python train.py --n_layer=12 --d_model=224 --n_head=4 --n_kv_head=4 --head_dim=64 --d_mlp=576 --vocab_size=8192 --activation="swiglu" --norm="rmsnorm" --norm_place="pre" --norm_eps=1e-05 --positions="rope" --rope_base=49500.0 --rope_fraction=0.25 --qk_norm=false --attn_scale=0.125 --bias="none" --tie_embeddings=false --parallel_block=false --init="uniform" --init_std_qkv=0.0299 --init_std_o=0.0 --init_std_up=0.0299 --init_std_down=0.0 --optimizer="adam_variant" --lr=0.00136 --beta1=0.9 --beta2=0.98 --weight_decay=0.11 --lr_head=0.00743 --grad_clip=2.0 --warmup_steps=597 --schedule="wsd" --decay_fraction=1.0 --decay_shape="linear" --final_lr_fraction=0.05 --batch_tokens=65536 --seq_len=1024 --doc_mask=true --train_tokens=356500000 --steps=5440 --dataset="wikipedia_en"
MLP neurons of a small language model. Each row is named by its layer, matrix (gate and up: input weights) and neuron, and shows model dimensions 0-223. Each number is 128 + 32 x the weight over its row's rms, rounded and kept within 0 to 255. Numbers have three digits each. A neuron's up and down rows have the sign that makes its largest values positive.
After each neuron's rows, "fires on" lists the tokens most often at its 100 highest values on Wikipedia text that the model never trained on.

L6.gate530:121145092104077099145091129133147097097113115113131124119084127098146141118094130095089112119171128112126144143096146186166108102133104136146149083072149150122142160159128077132074178121129212122133189133136125138127099151148069172121119175117140161173122128134089117192171082161133153089180094136104081225128120115084104142090124099135145184154142172124141086132125129132139144169135143105142141112101158096124127089148167127172073119219061156062156134149128176106149124129073100091098139130181068178139163111180120121097101138095065188061111088099071130077130141143148139141169143139163152150102166082123168161063170061097116089119157107085101112141094151147084113109078
L6.up530:116131122163082121168168120135140130143091120146128164106139092146125088115142140167082135139151098122115131131111146162165166088097113144164159138072128133146131159138138138207144133136160124160143154087154113096104101112173073142088150108115140124137163099173098141156094075097148128100095060090110131150129208104079140170112104147169147163140162143141105119107102201142135138116098093068126160108102141105110148120173058098175132114154134160155115138100109155124144096128139077088091111183208125187162207117193117135114123148117138205070176049099133194134061193121115092142164123140203125174099112142164127149103166093088149140098141074112068142136110105060095152154082
fires on: " are", " for", " is", ".", "5", " in"

L8.gate341:112134196157078113079121094155097100092097152088137112123115157119168111122099157107093148143160132170177119208093052114172151133110178185085161170149124113138118167102156132091130132185059226066138132136105139121096127090139107138124144123128168119149118127109132137135102144158131065204069082130139093116181152068135130095149105191118211115128120153154162087155121193101107124123103128096119108168102135110156113038135136134159144159139080119090091160128184132107134135095189119118122111110096119115110125085082145131108112158111128137103081109135078125100123196118109143117136135139105091173106130146139135105085160089131185050153143110186171065156088130161142119094088
L8.up341:149122167146139162117134130166083090145130175130151138055122118112130118211081143114163165135128161124125119152075051124155090139071135184104112135160103142109130164122136101149132135142135132110145097167167047122144106093149144201122171158117143127120084098173154088187140097113207116073153124093126147126160128133130165172151188152167154133114064213118145169077078104145170199097137137144079131181176101110119114088118149101167159132147132104122165143136137189098111161156164105115118200111146146085153182121066112120107124122158142118114118110117136160092131117159133099164162150118120179078131132095079092114101158141127089092109127148120205094154199184145203151134119
fires on: " ("

L8.gate467:151097180150154172133141158231129101186136135116168113142089183144094156113133122113149136141114163077098139076127081068157098094073204146146142142159139149098116110108226073150101138159099150170163062184127153086158108139128107113106059165104107096104119132166125104065068090130145118091104093077147154159087091104121150102086101159121165133128124114110121180117119084120153178096133120094107102137197113126152115165094107151107188142102117153111117138156142101127142132107123106138116110095165130109115206131141158165104124074158065163135130097126140147111090120144167163156201134108053099109142197098162130174146171090149105077112119138126197130162172147121134149116140
L8.up467:098154163108189152102159150154145096176188178166110089155184118141081126123109102140084186154159146118122142091149120051136127070109131131163206170116112166111138125090166089160126130115112086120188124135133126093172140121154143111144129156171150097097155151119083112132128109160124128131102161089096126096145174171129119143099156155071096155075092164130125152168202068138170118137201146190137117180091164157157110120168071138108090126206133110074147132079100162132139155121169109063106170131153088112160165120130098132184159125160118129094118123158143144127148080126107177176088106124147189148087103131096080165159174084138110072127153095170127113124128083134153206171145
fires on: ",", " |", "r", "p", "ist", "-"

L5.gate100:082132112115145113157087113162120130144129209150115116161150114087118127104113143155094149099140140130167086057106141181078093124149125135124156110101120154113180121163205075144098150101094127093151150103120131071148190085118083150135118127192119198083105117146158113143119136169162202100056148135173132149169141099181085127095098155114111135083119166125116139132196165128137147148142164157101136127179209181172103149112121145158077163103142178091131167143172106127117145114193101184149116094103173159105167164136126131138115180140146158127157131093178143149128131089127107159140116106155115153067153141094175083122132056170181159121163126102128138081143090057174181115180
L5.up100:100148130127132093135120115086123121132139081052092176120060096099178140143159107081174100180104146108102135129125102057150109180127126129104102146132152133128133164140091157146150115113155135114109162099173128141085165132116132081127065135103117151148144078168137122101168138167118133141144124103089124188066135129110120121166046086128102121109186159095124088097127118098121127187073133176067097096131094128119107118125157138124190044115116134155169100102067132175185146198154167090114101116164129100160161121218166093093125115121142089154071132143096190107121105090139140101163154147127157145174147095078093175194129125126141160195096146137176125093068108165115102187139
fires on: "3", "5", "7", "0", "1"

L4.gate142:128104063162101108143121096188186123158139136172118084148148139102146133138069101150143143141150121136179131090080094141205120114136133165106158183117130100077098108139135156135117146135102149108081124135136103146148110122071131197147143139082119106173125110089081119143153084105101137149151130130146189062111161133102099179174151126156096168155094139098129169179175097089167125112060143117111117160118173084145115069125158063119150072144131164104129077160151152098147128116158126110150177075169121109171101163097150188149118044077139151098087160110114113116089097097176209182162092164077138203105125108131094092092114064149136102135085144064153130089120145124103160123136
L4.up142:181146102160098113108110113133118082156178154112156058108098149157110172142162144121139097131165117190114145128158154162111122118107108131112128161085121129053109118066109066125091129234104126152146058146146116120150128148085162104122076117137120132108167072153157109184138152099174164122151143099144147235085114137099047080095158200103173202202107129153145168130118115098141106083111063103102114084139111124113126128123141082116117123129130152100124111161159159176188147154138176079100140128220083166091115129143105124122131162160140093101160133160138117101119108134149163099130126147149111146142115153064116162104170063131109117136087136116155168168167173099157157117127
fires on: "==", "%"

L5.gate157:122155123126177141116106183102118158139168133133083119226138093121104046178052117103116114154152143102139112076117156142057206113163167189138113127165153153123123144138127174142068128116136145162141099113159148185099136103079129094143158094145131197107127100082150142155148089098109133154083160146139120126105138078080182108134072115125118085131113073138194111110178176134120112159103131135104111150129124145098169153177132161179146145111081126136153163108147091139159114177190147108129143132073130074129158137116155152108124154159088075180100112171100075096088157128145120102093136135190105182089193107112130118189135102133164201164159126111097125126156108107063158085099
L5.up157:095108120092116090122180110101088121141124159087089087122158081124203116128126111149150187136143170161139138154115108146163129144131115120105198092140153158150141118171159131147189158151123128094124131109155113127139129142160092149125056171154092166082115110076085101131110141098078156135117079070132059148131112110130088167149098142124145180132120170111122079129197109127165087089110172161108147104139135216133108162103156099123136084192139107104166140132116186055141100160053133031123139123180133105128142144195151101155096115109125160153135130118167121110060131070116132149210125139104126129192167164086091103140146104175171145143144142157170204099088113123133121137078
fires on: "0", "=", "1", " the", "9", "8"

L9.gate209:131062134162091186106113198150132114128085104113113056119164086109079087107101103080098165165165112163133150106113120144094133105137133075144156116178080109086179146169107045080120130130125152108117093143138144172069194155169114155145085125174132173089113129135134125153088075124156109077130155097113141172136090132105114064134092128069180170146168144140127128131123112104152109080100131142115128108161170132156150169145155171156109095072144114088115157153138125160131145122128130148117122152110183128134172201134166093114168116187090132115105124156087083138087172154176143080133124167183074128069155137120155165167074039078114139124081166139114148104115099182134150096081
L9.up209:053105117133154142043151155088119142102117102122121078118160128110150154138180104129118109181142190143142090193137146146157154126157125133176118118191165141071140114057151137108108093096158143130109170084088099127102128147135135092086058103134147140152095122084145159085121156117115137111077134126052118109132060121095100107160111078111152151176043086131117153156159145187172132107098129114059110055134056101093102131184115155136166105142113125156105133122164123127114111178119123130087094170209125119134101184124088093116102112099126122070144107141203104126090114147173120096136107135131121147141117141071130132093093119071087142137111137125147174129040141136135080071086
fires on: " the", "1", "2", "0"

L5.gate426:108095074115154173127147143189118115058137176159167118114125156121088175110090117166151088147107117097175151125119154192139155080137163130117122166143147113127142108138159117121145101091132142087173076148079160097116144101102143152079131150065093110167084125087116089153167150165191108152111141099116103153110105111125113136129159103079163168091123198125135152156127078163116153099150130150099081085118110094165095076103113141154098175189076201136154111096114169104135164130157128144134110098141042180138118119075156124162122096157141104136125210091206176114234122148124138096153152112122138121138123150133144114078041157155163042126112121134139093108171115106161103126145
L5.up426:157145112121180169142096134135109157141102204114118099133105097092102107163134134106151142171173119164089144068066118120171166165096146145132119166108198176106111197113119104187128125160129148116077109092140099194133133124177143160143173168144116118178122141183060102157147098184118122131133129154149174104071087155133067133123077109109124104101097131129185088138183085089118078187136148164102129169078112097137117132107134182157114137153161169122125138115112115108119079120096123123123115137105109125138175202154146106153087117148112163102112035133166152108109133189097190123132110207135122145141134068173072100170171127149157131178121135127124091057066152172116091129124
fires on: "-"

L5.gate95:152094113059127119150083121098109128186084165097144129174087089104142125134110117082100074149178138133128151168150166085070143147147122104164099123077174130117155142144062152140097106079101140085093166156152146148148148132119091176108194134162149169071102085157091102186174195131089182084115083150119112064078140161098120106168091091135089128119129120189134085137101155079129127176106125154138116151122156150119077149089193090148115099176085104101101120135146133119140099180148111155158165103117135111145147158187162114125097092135173143140115123134131150113136146134127116099098167139099186149144134167091156134190106144212180163174095101112175075110086151073080145068157
L5.up95:103128154112084172074156131080154131172162107107103064135128123158117149115119071105126134100135164096140138092140160106101104142135129119184063082110128120072135151165094077149118116142151162190115091107189100148106084161151121079088077136166120188075155099135217166144088146169120164158050181122143105093136160133190137094111068107102140094106153133191137106160083092121083103159136142118105146114120076134100136192140169064105112112133131162083142154185126160161095140108151162118153135099127134147106147149132096110083146114187100133104133113130162125140139180151107150111113125086108105147159098145121086185156191079156081158038068142084137122151079166142100088145150
fires on: "P", " the", " at", " played", "AR", " play"

L6.gate57:122074089117084128141170146142189117133081100126157098193097157138078166167119124119114134101096128193202199131080182111137078142173137146154133095128134139088152075091160134077104126096150153120127064157154132155164099131053145066122111134071172172133106078108094125168140124130113101125152150120102101145168159121134142116105115117119147129118178097101086106150093119146124121172168139121123118092189099139156111071139166145164103147191113133175159160134143158120147094091085122123178162132125152102126116157161067149189136155150139088174139165153095185110124101185137208108105142161133088128151139154104145127145101083104102122169127118015117165104140171118080109059181
L6.up57:162160079130133159145128172127161210146116203118130146148114125151123132107156100103133123152113071130096121092129181136137144162156144121034179120152143160172131124114213117173050145110135181111122123108123161108160157158080094109076078091106123117104116124118153161117107153179128126127129099121117123109155178139115100128103232146128053058112151093116126088114055117083172159137185144061147121132095125081181107107093131075131078098082102162135125147095112129113163119120145173095091100137139146124148103098138187105165113125143128088102143080111164162094168156088139127071144128107135117149048131149156096095111143119124051164155172138117107099145193133154088106150099
fires on: " ==", "==", "===="

L4.gate56:096118142145172100129136131120155090174049178102175138155075145123151144088167123090161094130170087093122116077150108144097126145157126072124192159168130115088139126147097121162166149076127143117092114119155129151122083078106144177113155149161120108143114083169120098144186113126155092053143155164154158200168094093209086116143134065130058125106082132055164120115129140101106148132194110135139157098090090104189091168126118134131109112094142113089091090140177117127114168116104140036074109063077136131102131124159157178169156111118106139126153167117066111150154135123114119141138114140125153139098183095130116130100184160187169147110152183158125086116137126108144072167079
L4.up56:152146129027106160148161174122102171081150154102086183153107116152130110139067102137122128156133153120123109103135081124103141146087157123099045101119126140104140200168099111111078197182068157095114119105129121152119109182106112104162044118091173159077103143071157086096089148189114145140101101069129141104116105165061120077077133127101168107123158101128162131125127048118058106116128111162181123123148138136048108110121163140148180098141093150129094108115117082137179140164146104162161111097177136095079146109138099120137078134168106102131058144152150164141170075172142119140112122135166135138142109119119068105145071119141113133129147138132187165158080129185133152121114
fires on: ","

L5.gate41:127080149124119068157137156081155075167145198104167135135131177058115113119110114156156154178190140142140136079078104081131110139064120056110131130099176212112150137129102184186096148133112181122171166090121108145093131159074091182083122088111106061188147125082072092066174154163161099086163097086136144162134083147145096161101121141105107122065142133073166091175125115105104162113106151137107116113074127151145148144128139181082104110154090151106137125062140065143141114086102112116129140078110143123157161141101140087176116064134151103102105140123102166132101109080139122174163104157123158114122084131096055114145129133143078136117185144080133131119114136125166130140143
L5.up41:141123151131158131206136146075109155175115136139092150129122105178116108090107123162175084124111140164098142060132105142094171163167122103170134130093128153155145204161152110161138137150095171067183165159082125112140076140173045112129061158085145096131107146135150132073138105121132109046081111164163093168151160120144160137077115122135108057064147132150094118068126134160086128157175120153136118133119099117111126158119155238144150122108107142122155144142093095136131162059104104036095096112126170158119187176136141134107175149162090114146121106112165120157089155141033123112154122153140170130163080117086099112112126131152159147118133090175161159129100073141138109144124
fires on: ",", ":", "-"

L5.gate275:141134088131131159159116121148039089087074121128117149118125128129130154071118108150137111109142085100133140113059137145099160137123115118055138141169130125172179094144144112067108187153152153095171200110141114182090138111054065181114132111109123116160117157081133103129147144117139127124176168109140138128056097131089141084104208105116168190071150119157185069094174099090113153146048164168168120108089198130168157119117131121178157146145086111126153120106090133147110121189110071112123194164141069135099080112158141131156115095160136139134117152089157137091154102165153079170169134151162179087127142128137124152177091113160149112110149097126143119123161066097163168157143
L5.up275:116155089162169162118131134135122174111164130146153123116101160213062182094124170149108139118088109132091179115121147180066164108133123168069178168134146134134149061133182091148094156159143161163142082180129151128120149122141092110101146100116128087093138139134109158169165141104140135113147148106120138196003090111117153132152111122136162108105127144140111104068128103133192179106140105125120074127067152105141111148013092099152120158143166084135105127098141134107167128180149118133081135152189087066087153110144184144151165093164103136109153130142152170096062155169076140108186135126106097106152135118119119125124113085089102146189114130144192100119123100173156086118129
fires on: ".", "\n", " as", "-"

L8.gate243:172077166104114147087134119159150023102181157141144144128124191115096149131186128154134137165155137089161100152122160082115122120086158102109090139134127157150126152112134101146156177070154182139134081144128121077185176137131124170146181128136152084202105143166160101146169108164151097163122151126175135149103189127100089114131106194115096140090149129154131065134159135175182107091115096178150119113140108076149144082144101121131139114160106127065128178163127137130132171128102158139140146071062208099152090081148157078121154118169117158114140132147083122114090120156178147155089126152111126093166139098085150150090176168145157102129173169112159060123173177117158201107076
L8.up243:178120170117123142130096144115125086097231146159141118127133114170108052177148161048134177140112126181176138101070105196129170146147149157157101122129104110091097116163099146114114110170095131116150069144166102125158154155120131115128134158091123151182095096166082042105144073114104150098148142162157134100127081187106145165155103171171108132069102143171175126125111123108179117170139092150115146106120151157115136120106129145115045077214167129098133139173168146126122138111147062125155147094125192103136124105157100163116124093100114147112136165118153131138107096163069116149143149144177183114181092138024080136133106106161147108134117091083148121111185130156095143124153
fires on: " (", ",", "1"

L9.gate421:112172178180113153154174162149104113126128116169163135167195093141077126130086118136149129176111084123108092129149107147165072146140130168143145104154116183139134122146120080107100085136180102148167152079145138169138050166116099146104147133182110144121081221119189164184124106147137112111140092068135139120092156114146174143131108110075157182097130109106195041111107133115159196116104143094207095117131148134091074148116111154111088142115123163142194162144152156161089110167162125157137132170123114116148108136166136024144113096125105099093142075171188129145102187141156133155131124139101104088153155143171145184144114099107114103211176140136142164109127142151151142149143
L9.up421:098121140152147132171158147147152101114183162174144132135134100145097076223091127135106127196189068162133140169108187123149181130095075171091118114213175169147109119092151183118153096114099134096157140086111186158104145102132116154143156118107113137166146164123145077132087095136123132107123142105126158159106136127113160129143068111128082172068129116093111048146168133131134131162160138155158092126075097116085146170088116186136136131152110108133159120117194107071095137142119135107064101119107171122137105168202098095100116156145157118136137057169128103067106140160081162216139108146118143082162166135164156186080111118094111140177144066124151107136129137189127143101134
fires on: "-", "–", " ", " No", " re"

L6.gate241:139146103152155141121125172195140133077062123128103122148124148157095125121115120135200121146104121149171122131151127163112180163106111130086117158145211119166117123090115069061100156151138149165092062134122129124153115094100077065144102115103148098125088128147141080186135143129173081146155194137153134100140110150093118146177115192099152104140181127160193129079105120145098133097126102126074088130076155132124117121191104191158208092108100197133130093086174083134070104116139109171112156117144049133163124118090163098140157151158110147134120168123152081126167144193146118143126149143115135074173129151135150147161076157137155098120093089147107068188095079159188092094106
L6.up241:097129148177139114109194105165124119123141189072156135128125173125171100097152079146105093132110167109071127147123107120078112153155158128185131136122084152133098139155105149102096118101097116103189170081162179128126110085145110198183115160105107147082082087112151113061091187104121109088104101133169109188129085137106129154073137121189127137100157169159108105168094132043080131108177134096146109131091152052114156113140181144217153126069129189111192106089094111082142133076120146125134134166132105136106164160089159111117096096055115158117106105185172142101134134102114090160149128125118171075111112123159125182155097124103154176112076127095100134140142082172146114116138
fires on: "-", "–", " \"", " his", "\n"

L6.gate513:082113081064161130191109150136132131104092089154107179172042142127128148177138185081149095129157151098192189125088119131129113160142163141123144093120166163156130106117169106100093093120135185088092136106164070132084091128065099127101063101122172113120141159111140139173146122179104146128105167136125103171118098113131093097112176111105139105115191147120158132141081050111173122148101188100181163114155129087162123088152116174119104145114075132109111144086131151104144132120100143078185131102113126102148159180200134129176049088102143148127069118138136152147131120153171144112141141138107060115124135140135146073080125048142122095153140199069072127116102147101113122083124
L6.up513:106134068107128128165146146129158127146083076128153126148091151154080152098148138127154102138163137136146159151111146108081135101146126156062155091161131151140119101126204094094091123159137175125147056126193080129109057157081150119072093090110134100106157135095102155127118140162143091110159124097110086176110059108153089096092168158131110053154149159107143166143050097081143098164075158049142146138127107066137148147131130153094100175132113111095134161097119163115158130154095168097139173094195152096180120168159106180139116068124159138154153129127113181151113148141131128124175159098130032154152139113130145054147156075121163096101086171068142174118132158153126083141096
fires on: "===", "=="

L4.gate402:111167102092108116185161145110149136145128077131113132187096102135160094142124128122123081167145145131202137128077107131104079144080175127155111112113178126163100111132125128122054098143081186106132146112141103111138089129107106131110083082113171141129147165116164124118168112158136109148118140139176085131134119094159089070102179101131141115133184134137158093170072106070099109173106164100169172156139136103132130194154181106095082134160078121094110109143109105156148112118106118106158148097133116057131092198170102125150015099109151120128070130095075186087144154125129163164174148127097106183123157181147143114146118050162132102133099161052095146088072165190125074108127
L4.up402:100170099131130117138204079168122107129129066127111115140141083156134132093185188169134079147136108191134144070145121096118095106082148121090194132087121195151114067111164129144119138170160102088196080116165092073101141164124169140124099099103169140116117124139205149119092128127144097108113158093129132160125102113139118085100152155129083092172159142073105172137059126083102100096110187044147089127132112084146150161113149201083143110169108101158148132097134105160166090163075155087130147128181182118159085184136088124120107144128133107152122171134082212114091149123138121145140130151162074166163113154159126102170144080101136105144081151076109176123126135152138088121101
fires on: "==", " =="

L8.gate322:143139094120185120123133173144152163075143173130128177103073146194123077152111092111168120157109120115126161115092158167075196137112131175136070223132164162137126190129173140135051145122155151114142134122133116112076095118123086121059119162089126176131142130054167061134139144104138096159179177128062123174080111111101145119116142119151170085063146106134225086088105083107171149138149138127157125094097145059161147117109124125105162181115106165157107150092188128097109117129168078151133141113075083130115115108137192107162108126144110077135100111171138096088153150145113086122146127140188126078118100130116130132130117119147125167079123091159132112150155111088200128097123
L8.up322:128135117156154121088204184127134137145178168107146143106125128147105098102106113088162119124158134166083131177082181136063201154160175120178132163122202191120121181115140152103047074119159140107104193094105149113115110128129054112151104136160145123148126087096153081175115144087113118096193155138150128096092184109122072089093073089143168085126155106159192037039125112144084147128179123142165109108116138057124154106143189105139119181133141131188169161117082075154136118126165121134143130137078091118134157149121171105118168136128101144136155138188124118098140148105124120131178136158119142090165110109109121146116089124150147153131156130122170176161142146186161141140138
fires on: "-", " at"

L6.gate362:063139107083092127118095110144133118133134169094117167083123055093127176153145084114197109142113184056102140084176134110097130096132108075106150121135149087109095191159110134171126144190146139125142152106131118147142134143148116128121123114197084162093091142159124110137147143235129173113091144121126132125146128092169101103132167092167119106121092084114123045153169145075118110153109117175183135074122149136192100137136146161157081115157097117151108108150135099212112161093116109112077101109121174110086136051166148162149113147117177104179133078145076146096172170096108119129129192162154165137125149088166097137146133145132165149160110127206168066125147148159100086159111
L6.up362:080115063084114168157141155087120098169107110145128162101112119172068109151083175082095160110120161140138151119103176125132132134133087050184152080125169121094156113075110130180061131112131164147135186114146097111152114150139177127157099109162083085095102144109087098177211143143121148140157137171200086124072142058139057088102072089080137071125090071134152119159161125146122047185166106171136148116138141084092070138063145079095086153127124107113076111135108184142127116105110140113153113103108110154142133185116125153129086099146194091157143115085106148090135084160091131096156141185164109158145100132130142097150099128122156153152144108103136134103116129130102089156123
fires on: ".", ",", ")", "wheel"

L5.gate116:133067158138191198119063133136123160135127149165130117128102115110075121150177142151136066127150126112135110123121174120102188089111140104074117176190131101134109112101091120202188123113121133134120178113090142146136143112072138140064145121058147161158148146103183141081099137091116087139097160142105134164140080112137137103113164080071090104112105159098200137148115110112111179094166108046124162109078127070101065124173088160097139149133118181125120152109181132147096116071154131160148090143093109207120125101117172086124145126148142154098102142103114079127160116115075175129101104082076115120066100095104137128098139156114163096150109167163200043136112138085130123128154
L5.up116:072106149152139125142099138104132155181165120115130101159202121106120107106088074115108121124167155151145103125110136121140161100131177161137109143164160134079124134182120162118137154073115162097125097127142094129142127062078142151124119166102111177162153093083187166037114170128089098156120110152114100129123055162135123151123117128125157139112127108117170104126085124146158147144176118111166170086050009106205120110089142152111115155117125145200100133095163086093124128177140163127068122151020091107134128184134127090101146091206113128098135146184137136166130101117143116077132113114197137098115104069153108178148099154102081148142127186170134131095126147133104168103132
fires on: "0", "-", " D", " "

L4.gate225:081127135131120168112124113208109143133162106129110146149136137141135072165088089120125130158134164054117184133087147153117149128134142156098187151137127078175120118136136097155078143134169226147133163140159144109120120091100180118082162144115136139168104137180124120193112110112138121111127139127096178177148143147149121133179169156090149155111110160154240085170146117137194131110116083127201107163048171118132113088117159130105073114126119139145129133167082140164087107115140132161166107140115137137091096089173110121155140114168114117165090108138189094091162184113075154166147144186095128185164103069165124083193141135118118136132202089127103129040122150127121125079116
L4.up225:127148120125133136097190074133099156139174130140120135075114136111073134222103088121128132123168132225093146186106096158181119108113129118155157111133140168124200103132145164150118134093150130095098156092095098085164142123182191198182076158100067085175210084062074145148158102152125143132153100108141128083142147123062111169117119141142092172099074151163135148112146179093143110133123139138081143121200141063139112121128132146109120146096102154076178125147129106120147081123143160106104161161162112191141165153130099113095135168103163127070161126108126109138118088087164121116102080107144145109109099076073121108108107098081113101166108128125148121174155123046136146157107
fires on: " No", "-", "\n", " Do", "No"

L6.gate435:145130090079173129198121087117111121111129103110156202142111115139120104127084158088146135199183140110116096136129105083157159139076155108170146104184164124159176194163119168076122132141155145065154147119145079135158084154097080132118123136093150136095199156129122139075106130167100147127115137159113071188184166061139166153143153088117163093128100176113175134092098074051095100162151155133147135143141146111117097154112120169078120093182103144049144125096100099096159116124120119098074152117121133181073151097114123090144078128168089154146126183126119123078139138108125120139191106171132164098160083153141134168112124123151116055153160201143139105149079093095157144169154
L6.up435:120170147110107164145183046090146179158139116141118158140163116154123074105192149140166137113113106122139078165104139122170166100080127134083168115122135140151175162148188110069101121132179141182143178096147114124156132185164094111127160117095136097099157086118183115107116173088117108096172143182162094157170194089117127099109159112177110133117153171113154132098114115140116067156166146143139126133148113054103107183118115175085065103108127137087152123075126161096113134096108116106087126146123144172070203101119124163148101131160117186122164134090089184121056114104120139135173145160154166126163079087144146201180173155102144115128162161184116161104088127137174141186094
fires on: "0", " is", " It", " |", ".", " Fort"

L5.gate31:151116134115106138169151137134128110086169178154109131145121146148156108136117123109124054121092140149118130134073124099173157117134172132155097159101157184136064105162131190070142098129143129071107066125127160158100154125134115164145179147111176134156121106089155128114101145090125112126109084127142168087095101158090171170105086090128135151085161088135154149136153127134138161098113135079142134062100088140139110089146116150132180165086123130160114180115102142076180116227221104141186129154074073000123108186090145101108125078140088101147076173154118137110141119144162119094057160162143121109121122072133155151098106121136121182103159174102080157150132119183104161106130
L5.up31:123150131096109075092111110131125158089088083070155120156136167164152077085140098088093152139083120171126162154128168072158165120110114107156104130069144166083132108174150180154098157103140160148143156136128130093125176151109194151090100148145129148108080090126066159092117122113146149100105123134045102140103130129167140096148194148095088091143140143116165141123091128177174094124171209091141116094089176146188143099095139109105154136133149170188061188176134182119167129189085101106169169117162094145142128183106163154093114144160136178174103102138170180150083134146126158080150138158129145157154101138161110146068163110115105098112148194133103114176085146170108183129159
fires on: "0", "8", "1", "7", "9", "or"

L4.gate92:078166148075153119122070116086151171116114171166099056161077138106167118180115103088144091113128135086173117172117129116101091134115157082181033125126122106094168112147079137114113140119135104113101137075125186189152137106087030150139124119118116155119140088094104132200116120172106096151153118147086136139112111163105061089123146124149132176093103127126106130193171101059074076126155154113172166095065078119156091139118137129120156162118089125145114099144123068097129104199081104114099110069136160139089119104117162082156079079135159145105110143110132075092105155084126130127131118129100130166101124141093176102094104100145112112139069162149182126128106128044158119141140
L4.up92:105130162144145128137124095109090138098174166158091120164110139162163120129131104128094113104102156140136069156123131132098127144111109085178107182121129143120155123121095098144161165156164092156104178083117143134165124092157058169148169077077130125117111123143170146095093085157159064125122119180124155119164136080134092109074143172178107112087084102149131165174147114043103108188175108098159194165085101173084098206097152127155087188071098151182176095140077115088126132166092095125125110145143150143078122118087117095098106056102124118131121138088124066143130159077128120123132141070142127133067056159078173135101138185094116112099061115155176157119102122114166145125153
fires on: "=", " the", " at", " for", " average", " ="

L6.gate376:124098170143215139111141139138163106058106092141113173178163151143099138161129134058082103118092150151196101149074118085114100114101118154138128122117112092103048124149110084156126086093201116133111109161131067089051172114140192081085110163196154124154153130172148159145123146096140167126141168165071097127140068155119115057103073139018132159160182131055138148109145097164174141145153169142163122147112100062158113107157114148125108178120137117139149124132116165157175103086143170135151076117128152092099127135101112179151124174183083109169146161173135179103097119166160161144105137115112097109135101135127111122154111097130108088117125107101134146136164138137125152085131
L6.up376:114157114096134096106098184131094148102116116173119108119113070134079152142209159114108129136104109176087133102096124172128141118137119141089132121125118136187120091096096081168136137142108089104097089092125158080091100112130127187079151087179088146108162109142098172133120138112109159182156179109072171079080076136092144144125205105153062182193085133072108123120172142136173151132110095073134162133112137058179070096112179098108139147099133176123099066140121170128161108117170109131088103139112103150144126099168101136140123220141121106082114151088182146105114179106085099102100160091110133146110161137167160124118065127069136121108134141137164067119092136070151175089158
fires on: "1", ".", "==", "3", "-", "th"

L4.gate362:085115161160122191108105091214103124141122126142138113082153127134134065111145088126227093158154151085082084119142111089128182117122150149070137112144062171128148157129158124073149109148154146159173165122052136103118105106195156112081087105077116097087094193126188107106078135149182110088093089089111184138179159126150199109145087159148167053126138133144164133125127155150106135139168099103093102146191155126104120143145130173145200132095098185100154143102152126138117131085104089107121113134099155132138149113112109104162157186136150170139131143119141093106169186093061179161091121163156120104129134151106133116105112079123145079124169124164152066149154112113151127160151
L4.up362:146092092107154115114132106149116097171136099157167135139149113138156068094091127102123141160101165076159141082108107166121160119150100095114148165172078193106115211114129110053144111068080201135123136085128137182113094167095165134148106146091144070150101162141164102106155097182183143112121172138099157110121124114127157172163149115109176086090142151161119113163117167081141159191106086184155140168101132149135096155162120170198081162176122190068153127119130126129079100144101150119112169128104136151081141071124077072117118105084134130143146180162134065092160102144105153133152116169138169109138121075160078092155122120160138175115162140104190114105135151160134082158208
fires on: "–", " |", "-", ";"

L4.gate410:093127112110125086144130097125109076154170176114113105146102094141081117077092153057137135140185121113149126123161133139130164144149108063128116195148106125155166131171117097137147181150032159135104102177151149153159076153144139108170127070117106124102133130143138167147157107138122199155140086110166197118127072096090103091157169156068100148113110156135081167142120140092098149109131101091225179196084129132153113156156124111159131168139099126089081121207119111081178132109102123159124132043121161177126089073187119165162083115118100100134133170137130075094115100103119092138129132166140108193142131164119130100158105131169147121142167190151115116104133158051149156143111
L4.up410:108123148098133114153133148077158064158168191121146117130111109097114106123176152153149111159170122144117076172128151068164166113114079084159105195131061109148147064189114096168131172139161150175141215172097129125136155134173120087104105065114098163154150154111168138115110106114155130162169071098114111122147127103095115084096140118108116072122100166148130181138155144120128127101133124094173194157175117129123174221149129151087179170092122148128105152081077161159153086076073089120140084128119163217153119108123114176147089099110103098106129094102099143174152114065155119178116116130190113140125071122141120126146140132112095121122125149192103132155132108077150169184113
fires on: ",", ".", "0", "Career", " R"